config = dict(
    n_head=8,
    n_kv_head=1,
    norm_place='pre',
    init_std_up=0.0193,
    lr_mult_o=1.01,
    beta1=0.9,
    dataset='wikipedia_en',
)
MLP neurons of a small language model. Each row is named by its layer, matrix (up: input weights) and neuron, and shows model dimensions 80-207. Each number is 128 + 32 x the weight over its row's rms, rounded and kept within 0 to 255.
After each neuron's rows, "fires on" lists the tokens most often at its 100 highest values on Wikipedia text that the model never trained on. A number after a token or word is its count.

L3.up1529 [116 105 114 153 112 142 111 196 151  89  48 147 168  95 121 117 103 115  63  94  91  94  88  82 140 129 142 119  84 166 127 152 124 127 144 148 119 129 167 113  96 121 152 150 132 155 110 135 127 159 108  94 130 146 190 144 106 126 113 116 184 164 148  75  72 133 127 171 146  66 110 172 179 155 136 180  98 189 129 108 112  96 130 105 158 133 123 126  75 166 112 117  66 214  97 111  65 129 151 125 112 102 125 150  89 114 133 150 155 130 250 113  78 112 166 182 127 102 126  98 139 109 188  68 132 179 206 199]
fires on: "3" 19, " home" 13, "5" 10, " Home" 6, "'" 5

L6.up547 [180 106 110 162 129 179 123 112  81 135 128 100 125 179 113 118 141 141 127 140 119 215 130 107 165 130 147  55 150  78 202 155 119  71 107 129 135 109 145 108 166 127  74 102 142 133 170 100 175 127 114 152 137  93 147 163 125 153 111 114 121 134  44 116 153  46 117 151 102 194 134  69 131 168 156 177 135 128 121 160  56 151 102 128 117 136 111 156  89 199  88  91 120 107 143  96 131 171 114 221 198 122 102 150 109  68 187  97  68 148 141 172 125 136 135  87 146 163 137 127 100  80 143  79 122 109 140 113]
fires on: "al" 24, "ed" 16, " Cal" 12, "1" 11, "ad" 4, "d" 4

L3.up951 [157 152 146 183  88 140 182 135 151 117 136 127 100  78  92 108 156 156 128  86 154 117 101 124 146 128 189 148 104 119  99 160 132  74  66  75 157 145 122  65 115  58 132 127 133 143 116 131 152 128 111 147 115 115 114 107 117 126 113 122 135 109 114 115 176 122 163 131 148 170  87  90  74 152 112 130 129 128 127 161  74 119 124 112 163 103 108 155 118 236 138  90 107 165  89 135 130 170 177 181 102 163 123  77 109 140 136 138 160  94 108 156 151 152 143 154 121 168 182  84 126   6 132 151 152 122 186  99]
fires on: "ed" 16, "-" 9, "o" 9, "od" 9, "d" 7, " Mi" 6

L6.up1604 [ 71 146 139  96 115 190 102 185 126  83 121  86  94  50 117 152 154 143 105 123 130  94 116 121 147  88 167 121 196 122 101 112 132 136 128  62 151 112 140  21  57 144 179 124 153 130 173 115 111 128 138 134 119  80 152 140 152 120 136 134 134 183 111 138  69 121 176 178 100  90 178 112 108 117 110 182 124 129  81 103 152 112 194 185 147 170 162 147 160 126 103 126 160 100 138 135 140 116 100 199 144 106 126  72 148 146 126 129 138 132 175 147  93 156 144 105 129 148 138  83  87  98 144 118  92 122 117 125]
fires on: "==" 61, " ==" 13, "\n" 7, "." 5

L6.up370 [129 129 158 111 110 172 126 193 131  67 148 110 168 135  67 106 100 135  97  98 109  89 113 132 192 146  95 123 157  92 106 145  76 112 121 133 124 110 141 110 142 127 141 103 141  53 141  76 146 134  82 128 139  88 120  19 156 112 120 203 163 160 128  68 107 153 210 116 176 133  70 148  85 176  80 159 142 117 123 109  81 138 166 115  94 156 137 125  91 224 158 176 124 135 123 118 159 106 125 189 112 142 153 134 144 137 129  96 130  60 204 148  69  84 122 129 144 109 165  89 114  81 120 166 134  74 138 177]
fires on: "==" 32, " $" 14, " £" 9, "us" 9, " over" 7, "–" 5

L3.up1797 [145 153 120 153 114  85  95 183 140  60  82 104 119 145 121 140 129  81 134 148 116 166  54 148  97 167 150 135 124 112  96 101  95 125 140 119 166 109 155 143 112 179 137 126 100 113 146 159 162 107 135 184 134 134  95 143 119  93 165 146  98 128  89 109  62 128 197 119 163 173 131 104 141 134 164 120 149 150 144 116 153 191 143  51 100 189 139 166 133 123 119  95 187 128  73 148 103 120  80 115 133 127 105 151 156 121 135 156 145 121 114 125 125 111 119 141 136 105 164 164 140 114 103 102 157 133 109 110]
fires on: "al" 28, "s" 11, "sta" 8, "m" 5, " only" 5, "c" 4

L3.up503 [110 177 155 125 155 139 197 122 142 166 131 153  91 154  66 141 146 125 114 117 174 145 127 126 148 157 125 115  91 124 128 192  84 107 153 130 141 145 185 163 115 119 207 113  94 149  92 135  88 115 167  96 106 146 215 145 196 179 160 126  93  81 161 131  91 156 114 115  91 159 129 160 119  82 188 153 151 161 133  78 112 134 132 161 101 148 112 118  95 162 122 146 127 192 126 116  76 159 149 129 172 110 111  97  96 123 167 155 100 129 158 144 119  89  66 137  89 192 166 161 151 150 140 160 131 207 108 122]
fires on: "e" 20, " of" 17, "ic" 8, "f" 5, "ac" 4, "a" 4

L3.up1503 [155 109 142 148 155 159 153 152 109 111 128 124 114 103  90 176 164 166  92 145  82  76  94 114 124 114  60 188 126 104 142 117 127 155 128 135 146 124 131  80 133 176 107 140  96 102  76 153 133  97 114 146 113 171 141  88 120 176 102 192 154  93 149  93 161  70 157 135 132  68 135 122 140 130  54 107 125 150 134 144  76  91 117 108 132 131 145 138 123  76 138 136 102 171 106 126  67 158 133 202 117 139  84 125 135 141 121 136 193 107 105 150 104 161 153 121  85 125 106 109 154 152 127 120 120 154 106 198]
fires on: "ly" 24, " by" 22, "\n" 20, "d" 7, "ious" 4

L6.up980 [ 94  98 147 136 118 138 154 116 121 174 149 132 147  57 104  85  69 120  76 141 142 141 140  76 157 117 121 108 100 133 133 162  90  56 141 157  57 133 118  83  52 146 128 132 124 119 154 177  93 125 148 122 126 171 198 101 142 166 184 157 130 103 133  75 132  85 130 103 142 166 131 121 125 144 107 207 178 118 153 163  74  91 101 101 142 155 129 138 128 113  92 124  77 128 138  81 128 113 116 138 198 171 116 112 112 157 180 101 126  86 137 110 136 148 127 131 109 134 145 160  91  27 100 123 176 211 100 135]
fires on: "==" 78, " ==" 21

L3.up8 [117  96 191 105 146 166 114 106  78  73 192 136 118 126 153  99  83 132 158 101 140 135 116 135 134 158 216 121 100 104 155 151  23  93 166 118  99 151  84  87 161 146 156 134  95 111 177 112 177 107 149 143  85 163 128  93 120 131 100 159 173  61 167 110 109 119 161 104  71 149 138 145 130  88 138 200 141 130 190 109  39  63  87 139 158 155 139 135 177 124 128 148 114 128 102 159 106 181  84 151  88  86  92 106 114 140 103 145 116 167 127 117 102  68 148  94 156  71 141 113  97 146 164 143 175 139 119 103]
fires on: "p" 55, "z" 8, "pe" 6, " video" 5, "que" 5

L3.up274 [151 121 128 131 128 122 151 204 148 104 129 113  82 118 103 136 116 121 114 115 116 125 106 133 122 100 158 149 149 143 183 157 125 113 129 109 187 181  98 169  96 152 185 113 147 134 154 189 139 141 121 112 145 110 130 144 179 116  55  99 123 121 126 126 111  93 102 106 121 173 131 128  52 101 128 112 130 173 126  87 174 129 128 134 111 229 153 110  90 130  95  95 146 124 100 144  60 117  61 166 149  95 148 126 124  98 139 145 144  81 152 123 122 110 127  77 153 153 101 138 103 127  93  81 179 108  98 112]
fires on: "s" 21, "or" 13, "al" 11, "–" 6, "f" 5

L3.up333 [147 117 183 121 118 136 108 161 127  59 162 103 188 153 172 155  89 112 135 164  95 140 169 157 177 135 109 114 156  62 111 131 111 109 121 171 171 169 129 100 116 132 163  98 103 105 208 135 117  98 137 116  72 163 124  77 115 150 117 143 106 123 158  71 150  86 132  80 138 149 159 135 103 132 155  98  88 230 148 116 112 105 115 135  88 133 121 142 114 127 109 142 117 142 102 156  69 138  97 155  92 150 142 122 105  64 197 135  97 136 110  72 100 107  80  88 155 122 157 172 119 155 143 131 163 148  95 177]
fires on: "s" 22, ";" 16, "o" 16, " States" 6

L6.up1386 [172  98 142 135 129 149 146 139  93 108 126 157 135 154  82 165 138 149 134 128  75  98 134 115  60 134 123 171 109 126  72 176 159 124 126  94  59 141 133  56  90 123 130 135  94 130  83  77 170 114 155 133 111 171 123 170 130 169  92 163 145 127 113  37  85  77 180 160 150 115 150 132 149 106 117 169 132 193 130 160 108 171 107 133 133 158 135  90 100 152 110  49  99 117 134 152  57 172  46 167 187 158 125 158 139 102 146 147 141 138 191 111 132 114 144  90  94 113 165  65 134  84 181 126 152 137 118 184]
fires on: "==" 75, " ==" 9, " do" 5

L6.up1167 [111  93 144 181 139 218 128 153 119 144 191  94 130 130  80 178  78 128  86 161 108 135  99 161 120 124 112  48 143 143 181 142 120 149 155 107 113 113 124 145 113 162 113 121 141 155 193 123 108 129  56 139  84 135 139 116 127 122 124 199 129 194 148 124 130 183 158 129 135 146  95 182 160 134  96 151 119 139 172 159 124 123 101 174  96 131  88 139  92 152 148 161 144 116 113 105 122 101 121  90 131 153 114 105 152 134 119  84 148 127 194 160  78 132 146  77  98 138 140 140  88  77  90 112 157 101  99 152]
fires on: "==" 85, " ==" 14

L6.up1112 [177 138 108 188  60  96 130 156 155  89 114  85 147  78  78 134 118 126 128 117  58 166 186 166 149 164 121  88 100 101 121 111 122 150 190 173  93 129 121  89 127 146 131 118 131  70 122 140 172 127 140 136 149 110 119 119 109 156 104 158 160 214  65  55  90 135 175 104 163 155 128 114 115 123 193 105 122 116 119 130 129 158 149 134 143 127  93 131 123 121 172 132  86 128 123 180 150  77  42 189 141  88 113 121 121 138 163 145  51  56 150 156  92 134 102 119 125 132 150  75 130 163 124 136 169 120  80 127]
fires on: "s" 48, " in" 10, "," 8, "1" 8, "-" 5

L3.up1490 [116 112 172 124 101 166 162 136 130 113 142 115 116 140  99 182 112 171  90  98 114 142  99 111 130 131 126  96 166 155 143 149  90 135 122 159 136 151 172 111  76  81 240 103 134  55 183 115 122 158 168 151 137 173 173 143 102 109 124  86  87 143 114 116  87  85 139 143 131 126  71 101 121 144 129 150 113  85 135  77 124 137 154 103 149 148 169 129  93 144 165 128  92 132 155 187 110 156 146 130 142 107 109 150  22 102  78 179 121  99 113 121 102  63  88 105  56 105 172 120  79  72 119 125 144 129 144 146]
fires on: " of" 29, "a" 13, " Is" 11, "e" 10, "t" 5

L3.up1514 [107 137 121 153 159 149  66 194  71 126 173 165 122 125 105 123 145 134 174 100 132 144 113 120 136 137 117 186  91 155 136 194 133 164 101  97 143 115 165 128 101 123 146  26 117 121 146  89 152 144 141  85 110 138 166 146 103 114 121 190 164  76 110 111  70  97 137 148 223  94 139 126 183 110 133 145  72 151 100 142  83 160 137 102  86 106  80 135 105 123  97  97 110 178 106 107 127 146  95 190 141 197  97 139 159  83 115 151 166 107 166 111 129 157 139 160 119 113 119 102 149 128 137 187 191 185 151 118]
fires on: "0" 26, "3" 14, "7" 11, "2" 10, "4" 7, "5" 5

L3.up866 [125 116 133 197  81 179 194  94 100 101 100 121  98 139 125 145 106 182 153  85 101  90 219 106 186 140 161 107 135  96 196 174  76  80 121 176 112 176 110  95  68 141 143  75 108 113 152  94 123  86 149 118 132 164 161 178 198 111  87 138 141 121 134 156  90 102 114  60 170 128 159 103 139 146 181 131 119 174  92 142 100 117  77 111 169 141 146  85 173 131 140 123 126 106  82 139 128 168  62  96  69 161  84  87 140 128 147 158 140 114 142 115 130 126 125 126 115 103 188 152  83 121  93 130  87 115 132  92]
fires on: "s" 18, " edition" 10, "4" 9, "Original" 9, "3" 8, "ing" 7

L3.up565 [ 64 184 117 101 160 104 163 165 125 146 166 101 114 119 105 133 114  38 101  97  99  89 173  93  47 165 104  91 139 104 143  99 110 196 203 109 162 113 141 144 145 132 117  97 127 113 184  65 165 122 109 137 121  86 129 146 126  90  86 115 127 104 151 125 129  80 150  86 149 175 123 123 143 138 160  80  96 179  52 121  89 120 120  90 122 111  99 182 152 160 124 104 114 116 116 153 137 152  99 166 125 180 165 135 108  97  68 150 129 102 176 181 114 101 131 155 112 171 136 127 106  93 113 153 154 200  98 124]
fires on: "," 44, "0" 32, " close" 6

L3.up1684 [ 83 137 118 158 126 105  91 218 105 130 107  91 163  89 110 119 163  53 115 122  93 108 121 103 129  73 152 151 135 149 108 113 146 113  72  74 133 145 131  97  84 121 140 124 100 117  91 122 100 134 105 106 158 141 164 191 130  80 118 140 155  80  68 168  53 121 201 190 209 143 169 105 176  90 137 144 221 164 110  77 181 129 151 104 101 149 137 112  84 117  80 100 128 154 122 162  95 111  89 178 115 104 133 110 141 121 166 165 145 141 107 156 179 181  88 156 114 116 133 123  98 117  99 147 137 164 166  93]
fires on: "==" 16, " \"" 14, "e" 11, "s" 8, " that" 7, " ==" 6

L6.up1543 [182  89 100 164  79 129 178 182 144 122 133 139 113 120 113 102 108 171 117 122 166  99  89 139 144 155 112  62 122  79  83 155  73 113 118 149 151 146 176 120  85 172  78 117 138 132 110 118  88  74 157 187 117 139 154 122 139 165 181 114 103 102  64  85 160 106 190 173  96 126  80 116 119 139 145  52 137 140 154 141 151 119  99 137 133 103 120 111 144 161 103  95 145 173 117 172 147 131 195 153 154 154 140 145  89 112 147 173 207 119 119 167 121  95 168 133  80  96 120 159 145 140 107 109 139 144 160 129]
fires on: " in" 35, "6" 30, "0" 10, " In" 9, " on" 4

L3.up1451 [125 146 108 131 113 123 129 212 129 112 106 142 139 174 154 148 115 102 152 103 175  76 145 127 135  82 132 200  98 139 130 131  57  76 127 149 110 180 163  99  55 160 152 126 119  62  97 150 123 159 160 171 123 188 122 113 116 112 162 178 128 175 106 128 132 129 119 151 216 158 132 137 122 111 176 153  74 190 155 159 120 113 114  81  99 141 134 125 128  97 171 101  94 152 115 138 156 124 106 117 116 106  70 144 137  88 158 166  79  78 154 109 139  87 175 128 113 148 148 170  71 126  90 116 101 183  95 137]
fires on: "s" 26, "ul" 11, " War" 10, " million" 8, " by" 5, "4" 4

L3.up23 [103 103 111  71 140 148  83 172 103  98 115  80 102 145 104 100 103 105  82 170 119 111  82  87  73  79 110 162  24 186 115 146  97 122 105 125 143 145 199 103 134  88 212 141 155  88 167 165 172  74 151 120 145 196 123 133  76 164 135 174 128 137  85  99  91 156 122  69 153 155 131 152 163  82 116 161 191 136 128 125 104  77 103 125 147 115 101 176 145 106 169 161 129  98  63 157 141  92 117 163 129 163 109 161 155 114 108 139  61 142 136 112 145 141 152 143 146 125 116 164 135 114 141 140 157 154 168 102]
fires on: "0" 37, "-" 8, " multi" 7, "2" 7, "5" 6, "9" 6

L3.up1403 [153 108 124 170 189 168 122 134 118 116 124 110 104 130 106 155 109  55 154 122 152  66 132  60 131  98 133 135 151 104 134 167  73 134 171 104 124 160 108 135  65 120 140 112 130  93  47 117 155  78 126 141  72 101 150 127 133 109 105 125 162 105  61  99 128  57 130 146 153 130 147 132 102 170 120 100 118 102 171 143 115 120 148  94 105 137  64 113 151 166  84  92 137 140  90  47 133 141 154 129  70 194 151 140 152 136 165 154 148 182  93 131 132 124 202 198 105 196 139 153  97 131 109 120 140 185  90 122]
fires on: " in" 20, " and" 10, " national" 8, "6" 5, " two" 4, " career" 4

L6.up817 [129 135 131 121 146 151 142 154 155 103 124 107 153 105 128 117  70 111 147 116 122  91 161 155 161  75 103 132  81 134  94 139 155 117  97 159 138 120 180 119  75 112 112 155 150 138 114 123 117 133 181 137 101 142 116 109 159 117 125  93 195 159  88 111 114  82 179 118 184 171 122 164 177 155  82 136 163 161 142 159  74 123 117 113 146 112  99  89 134 118 115  76 128 119  71  93 146 147 132  99 125  94 120  92  72 123 144 125 160 151  94 133  55 162 137 121 117  97 104  70 158 145 111 163  72 101 148 162]
fires on: "==" 82, " ==" 18

L3.up768 [132  84 194 168 161 142  98 132 132 158 157 128  97 122  43 129 186 100 154 179 160 124 154  52 106  95  93  95  76 146 125 152 139 134 132 117  97 144 126 118 105 136  97  79  98 130 108 113 179 155 114 107  70 160 152 130 153  87 131 145 134  70 165  87 139 106 169 123 126 168 103 168 135 183 141  89  92 186 110 110  62 150 128 132 160 120 100 137 116 157  73  74 100 159  98 133 108 156 137 123 133 132 156 157 140  77  96 167  85 150 176 131 106 148 147  89 123  97 162 129  79 165 133  86 113 165 141 132]
fires on: "s" 31, "d" 18, "0" 8, "ed" 6, "n" 4

L3.up1854 [128 118 150 121 174 128 123 112 125 137 122 108 121 127 143  99 112 176  91 156 149 149 167 104 100  66 120 139 125 111 127 131 110 134 116 131 168 161 169  89 162  90 161 138 117  94 133 128 145 132 165 119 109 173 141 148  21 113 169 160 141 135 102  78 141 106 159 145 153 122 132 123 124 140 145 155 208  98 160 134 113  78 151 130 136 124 139 176  84  93 112 161 175 122  92 218 101 132 155 152 145 178  63 151 102  99  94 157 155 155 140 137 165 132 173 159 145 107 162 167 123 139 202 136 195  99 127 109]
fires on: "er" 23, " Vi" 11, "-" 9, "vi" 8, "le" 7, "2" 5

L6.up1044 [117  83 134 151  96 108 148 162 141 121 167 115 116  74  60 108  83 109 124  78 140  59 125  82 121 111  92 133 138 112  85 127 125  93 172  92  89 119 108  96  67 128  78 137  33 194 114 146 125 152 133 138  66 130 142  49 107 140 134 132 106 176 129 126 192  91 177 110 115 146 159 184 170 111 107 134  70 128 110 168 151 163  76 112 125 110 140 148  86 136  80  29 118 162 110 144 129 151 123 188 158 148 170  93 152 123 176 127 133 121 132 119 105 157 129  95 158 146 180 109  94 109 132 146 145 171 138 149]
fires on: "==" 43, " ==" 14, "'" 7, "ed" 5, "bra" 4

L3.up1441 [152 115 118 138 165 122 108 136 166 122 130 122 102  79 117 132 146 141 158 129 167  98 131 163 104  82  76 166  84 139  91  95 131 148  73 168 104 113 137  40 104 105 110 158 151 119  94 143 166 110 144 163 125 159 168 162 111  94 138 108 131 100 139 134  63 145 183 127 129  98 130 153 159 121 130  81 137 155 162 192 131 130 109 139 118 150 149 117 146  88 139 100 166 120 118 174 166 149 109 124 164 131  98 123 109  93 102 208 157 116 112 144 122  93 138 154 148 111 118 128  63 139 156 108 143 116 102 157]
fires on: "6" 18, "ci" 13, "i" 8, "cu" 7, "z" 6, "ed" 6

L3.up1571 [156 180 141 170 114 113  98 151  92 105 143  96 128 195 173 155 111  92 121  85 143 114  90 157  99  95 128  71  90 113  88 210 132  58 117 118  74 154 151  99 142 114 135  93  94  77 112 169 123 116 121 139 159 117 154 161 146  78  97 141 127 106  80 129  96  98 113 146 212 166 162 132 163 152  86 143 142 160 119  97 128 145 111 105  87 181 117 112 122 160 121  70 150 185 105 154 133 123 125 138 158 120 115  88 110 181 139 158 126 140 119  94  59 136 127 158 109 131 193 191 122 118 100 195 180  90  97 113]
fires on: "al" 24, " record" 14, "s" 11, "ed" 10, "age" 6, " of" 4

L3.up1772 [125 144 126  50 132 173 159 153 124 102 194 121 134 123 121 165 110 143 162 146 105 168 142 121 114 151 116 162 162 138 179 158 133 165 151  84  97 143 151 113 128 114 118 126  79 151  99 204 184 121 126 141 110 215 149  73 107 168 145 129 174  94 154 102 161 108 136 122 164  98 190 172 135 133 122  88  90 151  95 143 118 114 106 145 141 117 122 121 153 125  79 156 104 110 102 132 145  95 103 145 140  71  94  95 138 169 156 106  30  95 143 117 165 136 127 153 103 150 137 110 141 105 140 120 141 188 150 183]
fires on: "to" 18, " to" 17, "ant" 7, "de" 6, " by" 4, "\n" 4

L6.up2044 [100 152 129 166  94 122 144 170  92  55 132 119  79 115  99 130 166 121  80 134 135 109 113 119 110 125 158 126 125 122 129 139  51 102 140 125 136  96 144 156 158 200 124  77 142 124 134 111 127 161 144  92 100 138 148 106 124 131 116 120  87 153 139  91  71  86 117 166 185 170 142  97 168 181 124 127 102 121 123 112  55 123 165 158 180 120 101 121 136  86 130  89 113 144 115 176 135 137 146 184 156 138 115 128  71 104 123 116 143  94 156 122 110 145 136 147 124 164 161  99 124  92 132 121 144 179 146 157]
fires on: "s" 34, "5" 6, " two" 6, "3" 6, "ly" 5, " of" 4

L3.up928 [177 137 135 140 189 113 154  85 150 167 128 102 109 103 106 101 145 198 117 164 143 163 119 109 113  95 115  88  94 111 153 164 122 163  67 115 179 112 177  88 101 108 157 110 115 127 147  97 126 115  94 125 154 182 163 165 147 102 127 157 154 113  36 186 118 147 110  94 139  78  95 105 109 181 116 108  98 172 121 164 148  53 108 115 148 111 130 160 159 134 159 125 150 123 134 164 111 117 169 112 140 117 131  90  84 110 110 107 108  76 111  73  96 187  50 118 116 166 146 139 155 178 115 147 104 170 179 111]
fires on: "-" 36, " |" 18, "M" 7, "am" 6, "9" 4

L3.up1366 [162 133 123 114 165 140 143 147 121 123 136 103 139 158 122 126 125 141 138 103  41 104 172 108 115  85 120 142 130 130 155 172 141 142  77  89 126 106 140 151 126 128 160 111  86 111 146 131 170 149 141 165 100 143 146 137  86 130 189 121 151 125 132 122 133 107 151 141 174 147 119 137 106 134  82 119 177 127 120  54 165  76 123 127  72 127 168 129 123  97  98  84 178 166 146 130 117 185  85 173 150  62  41 136 106  82 143 204 124 145 164 136  84 152 124 117 160 161 111 188 168 136 144 146  87 136 142 133]
fires on: "o" 21, " of" 21, "a" 7, " by" 7, "." 5

L6.up1875 [122 183 127 145 123 169 166 123 143 124 144  87 123 168  79 220  97 153  69 131  94 128 140 124 160 122 130 105 112 131 115 140 144 139 131 135 112 135 125 116  61 149 117 119 100 196 186 120  98  83 161 151 120 132 157 162 149  96 175 180 134 148  58  86  55 115 167 157 113 151 123 164 113 143 108 148 111 203 172 137 110 184 112 142 108 121 108 137  96 162 132 121 106 143 150 102 136 151 132 116 165 104 103 132 130 144 147 171 126  89 149 123 130 116 147  47  98 112 114  99 145 156 135  71 120 117  41 106]
fires on: "==" 89, " ==" 8

L3.up1554 [123  90 110 124  53 170 197 166 165  83  88 114 125  94  86 165  70 134 127 108 104 188 113 103 120 119  74 155 115 108 112  87 142 162  97 140  86 130 104 102 124  61 158 112 118 109 142 122 161  69 102 154 167 158 111 136 163 118 133 142 149 132 112  72  77  89 176  82 125 208  83  93 129  96 180 162 155 144 128 121  71 177 118  70 100  72 140 123  71 174 117 100  77  89  89 174 125 123 108 151 114  96 110 133 123  79  84 111 132  78 128 154 124 108  63 206 123 144 148 122 196 136 145 120 144  41 141 204]
fires on: "y" 28, "s" 20, "," 9, "er" 7, "ly" 6

L3.up94 [ 96 112 100 131 103 200 101 139  85 136 144  96 116 129 163 144 127  91 109 136 121 210 115 128 170 100  85  28 138  68  84 105 129 103  76 129 134 145 151 115 147 146 160  95 118  88 173 139  99 147  34 102 125 162 152 107  99  65 130 124 110 100 143 143 148 106 125 126 120 105 170  81 148 171 160 147 110 105 134  92 136 125 115  85 128 113 141 124 149 141 100 158 123 155  76 175 103 186 106 208  81 127  93  97 121 185 119 105  82 130 110 136 105  83 136  59  96  62 121  74  78 123  91  92 175  78 108 139]
fires on: " of" 16, "s" 14, ":" 9, "x" 7, "o" 6, "II" 4

L6.up1622 [136 140 148 146  70 171 184 189  77  84 134 148 113 114  79 117 102 131 100 130 198  95 153 106  98 102 105  70 113  49 124 128 144 132 167 133 110  93 163 101  87 108 131 136 147 127 165 112 117 142 103 150 135 184 124  98 108  89 179 151 116 190  86  59 127 129 155 133 172 128 118  90 186 111 149 151 128 145 130 161  89 129 172 179 129 135 114  93 100 176 161  86 150 112 117 105 152  92 155 140 143  78 109 113  17 162 164 130 119 132 170  75 106  81 194 136  75 154 129 115 109 139 110 135 130 109 101 107]
fires on: " as" 33, " U" 12, "==" 10, " most" 5

L6.up1137 [ 88 110 143 129 158 169 129 131 138 132 109 158  85 148  82 180 165  97 102  97 133 155 169  72 115  89 121  97 151 124 200 158  71  76 172 150  98 140 116  81  91 126  92  59 101 114 143 147 179  89  91 156  90 145 144 156 154 103 135 151  45 170 123 139 145 134 185 152 107  89 187 139 165 119 138 152 141 139 120 174 176  89 129  84 125 170 138 112  86  81  89 132 122 111 158  50 111  76 126 207  89 118  89 171 158 148 215 155 129 101 149 138 119 163 136 121 101 142 163 157 150 118 208 129 195 138 155 165]
fires on: "s" 31, " to" 12, " following" 6, " for" 5, " after" 5, " her" 4

L3.up1693 [137 125  75 104 117 165 139 189  94  97 229  62  77 115 153 130  70 117 115 131  76 144 131  84  91 125 165 131  94 142  94 196 133 134 128 102 135 131 135 123 109 150 153  84 139 127 142 115 152 139  63 149 116 128 139 184 111 107 121 152 134 107  75 117 143  76 201 174 145 120 185 137 152 121 127 157 183 133 121  73 119 189 121 104 109  62 154 127 169 111 133 115 138 151 103 127 115 136 111 201 100 140  61 166 140  17 145 115  95 141 161 128 132 102 165 166 184 111  98  76 152 118 183 154 104 136 129 142]
fires on: "9" 33, "s" 16, " have" 9, "0" 7, "3" 5

L6.up624 [ 68 122 154 124 142  73 185 134  95 162 141 135  78  73  92 141 203 108 159 126  99 124 111 129 125 112 145 205 139 183 161 134 124 122 114 102 110 201 130 130  96 172 140 111 154 109 154 137 129 172  88 129 127 118 121 138 136 138 109 168 172  90  78  91  96 164 132 168 103 150 132  92 166 138 125 131 159 161 168 152 118 156 146 117 186 137 102 115 139 133  97  69  51 151 135 157 108 123 100 133 103 102 141 160 170 136 198 164 119 138 168 157 159 109 163 133  54 164 145 122  95  82 164 167 125 153 150 135]
fires on: "==" 44, " ==" 26, "vo" 8, "\n" 8, "p" 4

L6.up635 [111 133 144  77 137 163  99 139  89  72 205  75 183  85 119 161 100 119 161 133 117  96 156 141  96 181 170  63 142 138  81 205 121  53 154 128  62 151 158 106 104 129 152 117 101 177 164 112 108 119 166 138 129 189 132 113 203 158 101 139 149 147  73 185 147  89 149 178 145 255  93 125 168 120 149 168 167 147 175 185  89  98 188 114 171 118 180 124 114 136  94 100 137 110 149 126 131 175 100 104 109 144 125 197 148 118 129  88 111  71 119 122 112 164 151  89 125 136  99 141 151  59 143 122 105 120 118 155]
fires on: "==" 84, " ==" 16

L6.up408 [201 163 137  79 122 179  69 147 120 132 161 113 132 156 137 173 134 175 140  90  97  83 198 118 168 189 176 150 170 130 115  94  44 132 152 145 129 120 178 135  71 120  85 112 102 129 143  60 144  82 110 144 110 144 139 194 167 114 171  83 130 141 113 120 117 124 116 216 145  99 124 118 192 141 166 159 142 177 137  71  99 116 149 173 133 158 171 144 111 128  85 147 105 107 156 152 141 143  73 121 118 132 120 190 144 166 143 139 129  32 134 135  84 179 149 121 122 149 129 138  91 166 136 128 116 154 146  99]
fires on: "s" 23, " at" 11, "st" 9, "th" 7, " and" 6, "7" 5

L6.up1318 [195 106 129 167 164 114 181 181 158 171 150 164  78 132 116 120  99 113 120 107 168 141 145 117 111 103 132 155 162  59 159 128 105 120  80 109 108 107 189  92  93  99 101 114 142 134 127 121 148 132 123 201 126 137 169 173 115 132 148  63 120 124  71  84 102 151  80 177 167 127 139 152  97 165 158 147 122 125 120 117 136 116 128 113 140 117  92  80 197 159  99  98 102 152  55 164 142 130 165 116 104 152 126 177  86   0 151 124  91 107 110 117 164 185 150 143  53 158 115 141 100 136 123 123 107  77 109 148]
fires on: " in" 21, "K" 14, " and" 7, "ni" 5, "kin" 4, "6" 4

L3.up1328 [182 147 118  94 154  82 127 119 174 169  81 101  65 145 118  49 112  81 100 183 151 123 122 155 116 158  98 137  90 112 116 162 129 115 119 176 190 140 128 175 126 107 165 111  74 113 157 113 148 148 119 143 140 170 191 181  83 153 172 146 159 171 125 129  88  71 173 103  94 141 141 197 109  82 175 112 145 152 118  59  57 134 122 124  92 106 160 153 149 165 109 118 112 123 130 124 181 196 110 175  93  96  58  75 121  77 122 132 114  79  91 140  98 119 150 140  97 114 107 167 153 113 120 151 110 148 123  98]
fires on: " of" 26, "o" 22, "st" 20, "de" 11

L6.up1376 [177 141 151 104 171 150 132 149 147  61 156 161 149 132 113 225 144  97 137 108 118 178 135 108 105 141 167 119 140 142 145 155 123 199 149 133 121 146 115 111  68 139 142 112 134 165 120  88 126 114  73 136 131 139 103 144 148 195 105 221 160 122 114 132 154 138 135 155 107 117 122 144 149 158 184 143  76 117 144 161  87 107  89 158 133 163 126 120  90  99 106 139 146  63 169  94 168 130 126 159 153 112 149 213 118 107 179 120 167  68 138 175  80 141  80 152 174  75 114 108 110 141 137 118  86 126 191 115]
fires on: "er" 25, " who" 15, "==" 7, "ski" 6, " (" 6

L6.up1885 [128  72 104 132 121 142 158 124  87  99 158 135 101 147  70 174 111 111  91  95 155 104  95 175 114 166 102 129  89 116 163 175 142 113 163 171 147 116 159 132 160 190 166 126 111 112  85 155 111  66 102  91 136 197 120  95 133 121 116 196  96  86 134 147 115 106  95 125 157 125 113 149 139 148 145 156 116  65  57 102 123 152 120  49  89 135 149 106  95 131 103 139 128 181 142 167 131 136 114 207 171 147 125  98 137  80 169 120 106 146 156 111  69 147 179 168  95 152 126 113 131 128  93 173  74 205 114 171]
fires on: " to" 15, " from" 10, " of" 9, "un" 9, " away" 4, "f" 4